Part of a small language model's weights.
Training: a variant of Muon for these matrices, 153M tokens, 13199 steps.
MLP neurons of a small language model. Each row is named by its layer, matrix (down: output weights) and neuron, and shows model dimensions 32-95. Each number is 128 + 32 x the weight over its row's rms, rounded and kept within 0 to 255.
After each neuron's rows, "fires before" lists the tokens most often just after its 100 highest values on Wikipedia text that the model never trained on. A number after a token or word is its count.

L4.down182 [ 77 135 127  64 137 148 132 111 104  97  73 162 126 129 126 113 118 101 115 127 133 135 134 138 122 146 113 147 178  93 150 128 151  95 110 137 124  68 126 145 103 147 144  77 122 100 126 184 165 172 107 133  98 205 154 115  93 134 121 149 150 146  86 138]
fires before: " " 47, " Labour" 9, " Liberal" 6, " Conservative" 5, " Labor" 4, " Democratic" 4

L8.down467 [122 155 109 155 161 153 126 143  91 100 102 125 113 136 109 111 185 135  94 101 102 131 152 174  81 174 107 163  61  61 117 116 172 166 122 111 129  95 155 176 102 131 119 122  52 120 165 189 178 120 123 145 143 160 169 129 182 163 120  99 172  89 127 131]
fires before: " " 55, " Swing" 7, " Candidate" 4

L8.down172 [146 121 151 163 156 176 135 156 136 119 206 132  78  72 119 168 141 134  96  89 136 203 135 165  27 122 141 179  97 109 130 130 132 138 125 136 124 137 156 141  80  92  93  91 132 135 134 133  96 183 192  84 123 158  81 113  80 185 115 118 126  79 149 143]
fires before: " as" 27, "aged" 11, " of" 8, " to" 5

L3.down161 [148 135  90 156  86 123 157 134 124 144 207 170 145 159 111 122 119  96 120 126 171 146 125 131 141  68 148 145 109 144 174 144 173  78 101 165  92  97 183 101 133 133 153  83 163 119 121 146 158 157 153 185 142 108 136  96 172 144 126 160 151 137  86 110]
fires before: " in" 21, " at" 10, " as" 7, " on" 6, " with" 5, " for" 5

L6.down590 [156 126  64 163 169 147 151 150 213 101  91 150 115 118 106 116 167 112 152 122 139 116 129 119 177 114 112 131  83  73 142 114 117 130 161 145  56 112  69 172  94 133 161 129 153 201 130  74 176  70 119 170 133 107 114 164 141 168 137 100 121 170 112 118]
fires before: " the" 21, " that" 17, " it" 7, " his" 5, " \"" 5, " to" 4

L8.down564 [ 92 100 144 133 173 170  93 133 112 127 107 172 111 111  55 128 117  99 153 111 128 113 187 119  49 191 149 123  92 142 162 114 134 118  77 155  82 142 144 181 139 150 126 130  62 162 114 185 109 125 110 128 138 128 184 129 135 114 107 109 101 151 174 121]
fires before: "," 59, "1" 16, "2" 10, "0" 6, "′" 4

L7.down222 [ 93  92 117  64  88 129 140 108 149 140  79 119 129 103 188 123 110 130 135 199 163 113 138 106 102 161  91 108 157 173 139 108 127 198  70 111  94 140  64  95 135 141 141 101  79 168  94 126  95 165 143 141 148 104  69 135 169 109 161 157 168 101 149  96]
fires before: " " 70, "," 15

L5.down39 [ 93 107 124 141 206 141 136 121 101 143 134 166 149 177 141 130 116 164 138 137 112 111 147 157  83  72 163  92 126 105 124 126 129  97 121  96 144 130  43  68 142 122 155  72 117 152 168 158 100 148 127 133 167  78 172 181 127 105 108 195  80 148 152 100]
fires before: " the" 40, " number" 8, "rian" 5

L11.down541 [ 98 136  98 108 122 150 113 128 132 108 131 140  83 104 113 154 122 133 118 190 118 115 110 145 163 125  76 125 178 111 175 104 111 116 147 150 100 121 109 146 133  77 131 121 120 138 125 121 114 100 123 206 183 135  50 166  99  94  98 113 108 176 116 122]
fires before: "1" 40, "2" 16, "0" 14, " be" 6

L10.down57 [121 111  60 123 103 139  87 185 140 158 119 136  83 175 145 165 155 116 148 157 146 171 162 172 143 113 174 113 116 113 175 148 132 181 123  95  86 100  98 137  65 179 137  99  71 155 144 184 122 153 142 116 133  96 125 124 132 190 150 110 189 174 107 158]
fires before: " " 39, " Candidate" 8, " |" 5, " been" 4

L7.down55 [113 128 154 119 128  53 144 143 151 172 130  92  96 112  90  91 199 100 139 131 198  96 100 128 165  80 145  88 135 151 166 112 138 161 115  72 119  97 155  98 112 165 133 106 123 180 128 145 155 153 131 123 144 145 113 127  99  86 138 131  63 155 160 152]
fires before: " a" 23, ":" 17, " an" 11, "." 5

L3.down399 [134 110  89 162 161 175 160 120 174 124 130 129 169 140 185 106 100 103 111  80 122 121 138 174 155 118 135 146 120  78 193 167 123  81 203 103 144 153  82 148 178 138 116 143 124 114  79 141 165 140 124  53 125 111  95 123 126 185 171 114 116  91 120 165]
fires before: "-" 86

L3.down249 [135 108 164  91 139 186 140 137 103 139 113 159 195 104 174 113 125 132 168 170  76 118 162 151 138 107 100 227 141 138 151 147 160  78 150 166 162 194 154 126 119  91 114 119 114 120 130 116  83 124 157  84 140  50 124 102 127 135 131 122 184 135 129 164]
fires before: " |" 34, ":" 23

L8.down403 [190 165 142 154 107  88 176  48 100 134 147  86 135 109 133  93 117 147 139 136 128 171 166 105 100 139 142 167 102 150 118  55 119 151 145 134 121 158 101 165 128 184 188 119 110 172 132  70  83  84 133  69 110 132 166  96  89 142 155  41 154  98 121 148]
fires before: " " 46, " |" 6, " a" 4

L4.down501 [129 128 164 162  98 142 159 138  87 109  71 132  91 121 165  62 106 136 160 106 164 105 133 167 107 125 157 130 130 142 178 139 137  82 135 144  79 157 101 147 189 152 153  88 123 109 125 126 144 134 140  92 126  87 195 100 114  64 125 134 111 139 186  86]
fires before: "0" 53, "3" 6, "." 4, "," 4, "–" 4

L8.down180 [131  95 107 184  93 170 133 102 229 156 143 113 134  65 110 111  69  81 126  79 125 117 110 128 111 155 117 146 104 116 166 151 118 129 152  90 115  92 159 189 124 129 121 128 162  78 100 154 126 156  70 115 129 120  91 168 123 211 185 195 106 145  85 107]
fires before: "-" 69, "|" 5, " in" 4, " " 4

L10.down220 [135 153 109 105 104 116 122 133 127 118 106 160 164 183 123 144  98 127 189 122 122 134 153 100  82 151 133 146 112 106 131  89  93 182 136 143 122 183  97 115 167 100 115 112 197  81 136 187 110 147 164  85 150 115 116 145 126 124 149  79 145 105 162  66]
fires before: " " 71, " the" 4

L11.down460 [100 138 116 133 122 138 127 146 160 135  89 124 120 221 153 138 167 111 164 135 137  93  89 122 111 108 116 110 152 144 132 140 141 138  93  87 114 110  93 147 144  91  77 158 159 132  87 100 103 156   0  48 163 123 140 153 115 130  97 103 137 105 154  59]
fires before: "-" 35, " " 26, " —;" 7

L6.down191 [156  96 150 120  83 183 158 114  68 109 128 147 105 122  93  76 140 145 184 111 164 150 128 171 139 157 139 153 159 102 126 147 156 103 122 132 141 153 126  85 164 144 136  92 149  70 163 155 139 113 130 137 119 132 102 130 111 148 141 117 153  99 108 159]
fires before: " |" 38, " |\n" 9, "|" 8, ":" 5, "\n" 4, "3" 4

L4.down203 [151 136 141 115  96 168 209  88 136 129 126  52  95 112 118  90 139  83 106 159 160  97 161 153 157 127 106 138 111 121 127 182 119  85 163  97 135 119 108  87 143 162 130  47 107 182 169 150 112  61 102 151 135 111 240  61 151 115 171 127 133 172 112 176]
fires before: " " 34, " in" 13, "|" 6, " on" 4

L10.down173 [ 92 116 149  91 175 128 156  96 139  65 160  87 133 154 105 101 163 140 141 153 156 107 101  63 136 113 148 110 146 123 111 137 112 111 167  86 128 117 158  67 117 121 157 140 106 175 218 144 157 172  80 122 135 129 121  70 148 110 137 132 100 128 108  91]
fires before: ")" 19, "2" 14, "5" 8, "3" 6, "8" 6, "6" 6

L11.down7 [105 131 130 150  82  91 158 185 124 130 143 132 126 151 127  80  95 117 135  96 165 125 102  86 148 114 157 160 122  83 106  79 146 143 163 101 174 162 161 123 139 191  93 185 147 166  99  56 173 161 170 137 186 128 105  81 142  97  88 149 118 138 126  91]
fires before: " " 28, " |" 27, "," 8, ".\n" 4

L8.down168 [ 99 140 119 126  85 162 157 106 138  82 144 118  92 181 172 141 111 136 131  77 190  88 115 156  82 110  98 124 146  81 115 185 156 138 151 165 123 122 118  99 145 157 103 155  88 120 127 204 153 115 164 104 100 112 160 112 153 192 126 114 138 178 129 137]
fires before: " " 51, "–" 7, " |\n" 5, "4" 4

L10.down336 [143 158 181 145 126 132 188 138 119 128  70  88 125 113 119 149 134 107 118 160 143 117 124 136 122  97 102 183 181 132 107  94 111 153 133 150 182 149 114 150 109 109 156 171 111  91  79 162 141 110  89 161 160 132  96  83  52 128 140 121 123 163 190  65]
fires before: "==" 28, "In" 9, "===" 8, "On" 7, "R" 4, "The" 4

L8.down516 [152 129  90 155 122 131 140 134 106 157 125  91  96 162 161 148 140 142 122 146 111 133 123 170 104 117 112 100 152 113 149 154 179 122  25  88  74 164 108 212  68 109  75 118 102 142 198 103 182 185  87 121  90 153 117 135 172 139 140 157 117 135  72 211]
fires before: " of" 41, " to" 7, " that" 5, " •" 5

L3.down536 [103 171 167 117 143 126 104 138 185  47 149 133 153 144 141 136  98 131 128 168 100 111 173  75  88 142  80 124  96  52  79 125 140 149 111 159 129 142 173 143 145 163 110 114 142 151 113 113 149 145 140 161 130 128 146 122  30 159 160 110 159 133 189 150]
fires before: " " 38, " |" 21, "|" 7, " |\n" 6

L3.down32 [132 123 140 140 149  61  37  77  96 141 183  99 142  73 107 108 127 167 130 111 143 173 174 159  99  74  55 108 192 192 124 145 141 170 148  71  71 156  89 130 107  99 125 104 141 118 137 177 138 174 141 164 152 156 141 141 106 146  82  77 166  86 151 161]
fires before: " as" 33, " to" 8, " is" 7, " a" 5, "." 5

L10.down588 [156 141 133 123 151 156 173 105 160 110  97 171  90  95 114 105 111 134 100  44 123 135  76 146 128 137 174 182 112 175 179 147 145  89 145  75 140 125 126  88 139 118 139 120 105 128 167  76 145 120  88 178 127 110 105 105  95 178  96 168 152 107  81 198]
fires before: "0" 57, "3" 5, "5" 5, "4" 4

L4.down257 [125  94 198 110 163 132  88 106 155 155 171 104 117 140 161 138 116 189 199 117  67 152 132 170 101 128 105 139 183 124 170  76 131 135 163 103 153  48 110 153  98 164 138 118 157 187 115 135 123 176 141  98 123  65 171 138 172  91 150 165 141 124 130 134]
fires before: " " 43, " HUN" 7, "s" 6, " the" 5

L7.down158 [103 168 103  95 144 155 141 130 158 132 151  88 128 127 119 151  78  99 132 124 151 143 183 106  78 147 158  96 177  96 136 147 114 111 134 114  92 175 135 157 152 143  78 169  95 138 154 189 115 154 131 150 156 136 184 166 133 120 143 112 134 121 136 146]
fires before: " |" 22, "–" 17, "″N" 8, "°N" 4

L11.down634 [141  89 143 135 122 136 138 143 157 124 136 142 144 113 185 128 112 114  99 104 112 111 151 117  99 114 155  98 168  95 153 114 143 144 174 150 177 148 138  97 110 114 104 141 171  94 152 188  75 148 134 179  95 127 120 158  71 130 165 120 127 105 112 135]
fires before: " " 76

L8.down58 [237  91 147 162 130 146 137 122 161 147 120 156  82  90 157 152  93  97 119 120 154 154 136 133 134 146 183 154  87  63 170 152 128 116 121  67 174 160 157 120 136 127 104 156  91 183 152 138 123 124 202 131 110 143 105  86 194 117  93 110 164 145 179 154]
fires before: "," 20, " of" 17, "." 11, " for" 5, ".\n\n" 4

L3.down492 [130 184 126 124 136  90 102 151 151 119 108 130 125 136 120 124 165 197  90 120 166 103 100 103 225 157 147 130 133 179 120 113 128 146 111 153 105 135  82 143 136  68 148 152 111 140 125 121 149 128  67 136 125 115 188 166 121 119 184 174 125 163 181 124]
fires before: "The" 21, "In" 13, "-" 12, "===" 6, "As" 4

L10.down234 [146 158 115 108 213 109 142 159 145  94  74 167 157 147 149 160  91 115 141 128 111 146 116  99 106 146 176 116 127  81 137 133  98 158 146 148 140 157 152 190 133  82 135 121 105 117 151 111 177 183 118 108 119 135  85 149 144 102 130 129  79 139 144 161]
fires before: "0" 30, "s" 24, " " 7, " of" 4

L7.down26 [ 47 139 156 101 137 143 124  87 168 141 119 155 104 108 144 165 121  82  87 145 135 125 191 145 123 133 139  84 118 148 146 114 103 117 133 106  73 135 119 145 141 130 120 187  83 144 144 181 135 163 143 178  92 126 160 180 112 116 177  83 174 145 143 123]
fires before: "," 19, " |" 18, "." 13, "\n" 11, ":" 6, ")\n" 4

L7.down462 [184  90 121 108 117 121 148  99 149 105 117  57 175 162  59 164 121 100  92  72 158 118 137 212 100 170 135 154 133 118  91 165 127 149 164  87 176 135 172 126 117  94 188 146 115 122 143 124 172  64 119  32 131 115 144 145 125 105 135 167  49 108 146 120]
fires before: " |" 22, " (" 8, "\n" 8, " /" 7, ":" 5

L10.down251 [103 105 132  80 167 124 113  96 136 105  86  83 192  92 110 157 150 103 126 116 113 164 131 161 147 100 166 160 182 185 130 113  98 132 120 121 104 132 157 112 135 119 121  52 153 156 124 178 111 159 156  81 129 152 129  99 169 142 144  52 138  89 144 154]
fires before: " " 24, "1" 19, "–" 7, " m" 4, ":" 4, "6" 4

L11.down466 [ 76 166  94 148 169 132 111 153 103 162 131 167 113 125  53 137 164 135  66 116 145 116 117 121  90 109 119 130 191 143 134 140 159  90 120 134  80 164 188 131 110  88 116  63  84  91 133 112 111  25 190 178 128 129 103 168 140 127 135 179 140 147 136 134]
fires before: " of" 19, " to" 16, " that" 16, "′" 7, " for" 6, " the" 5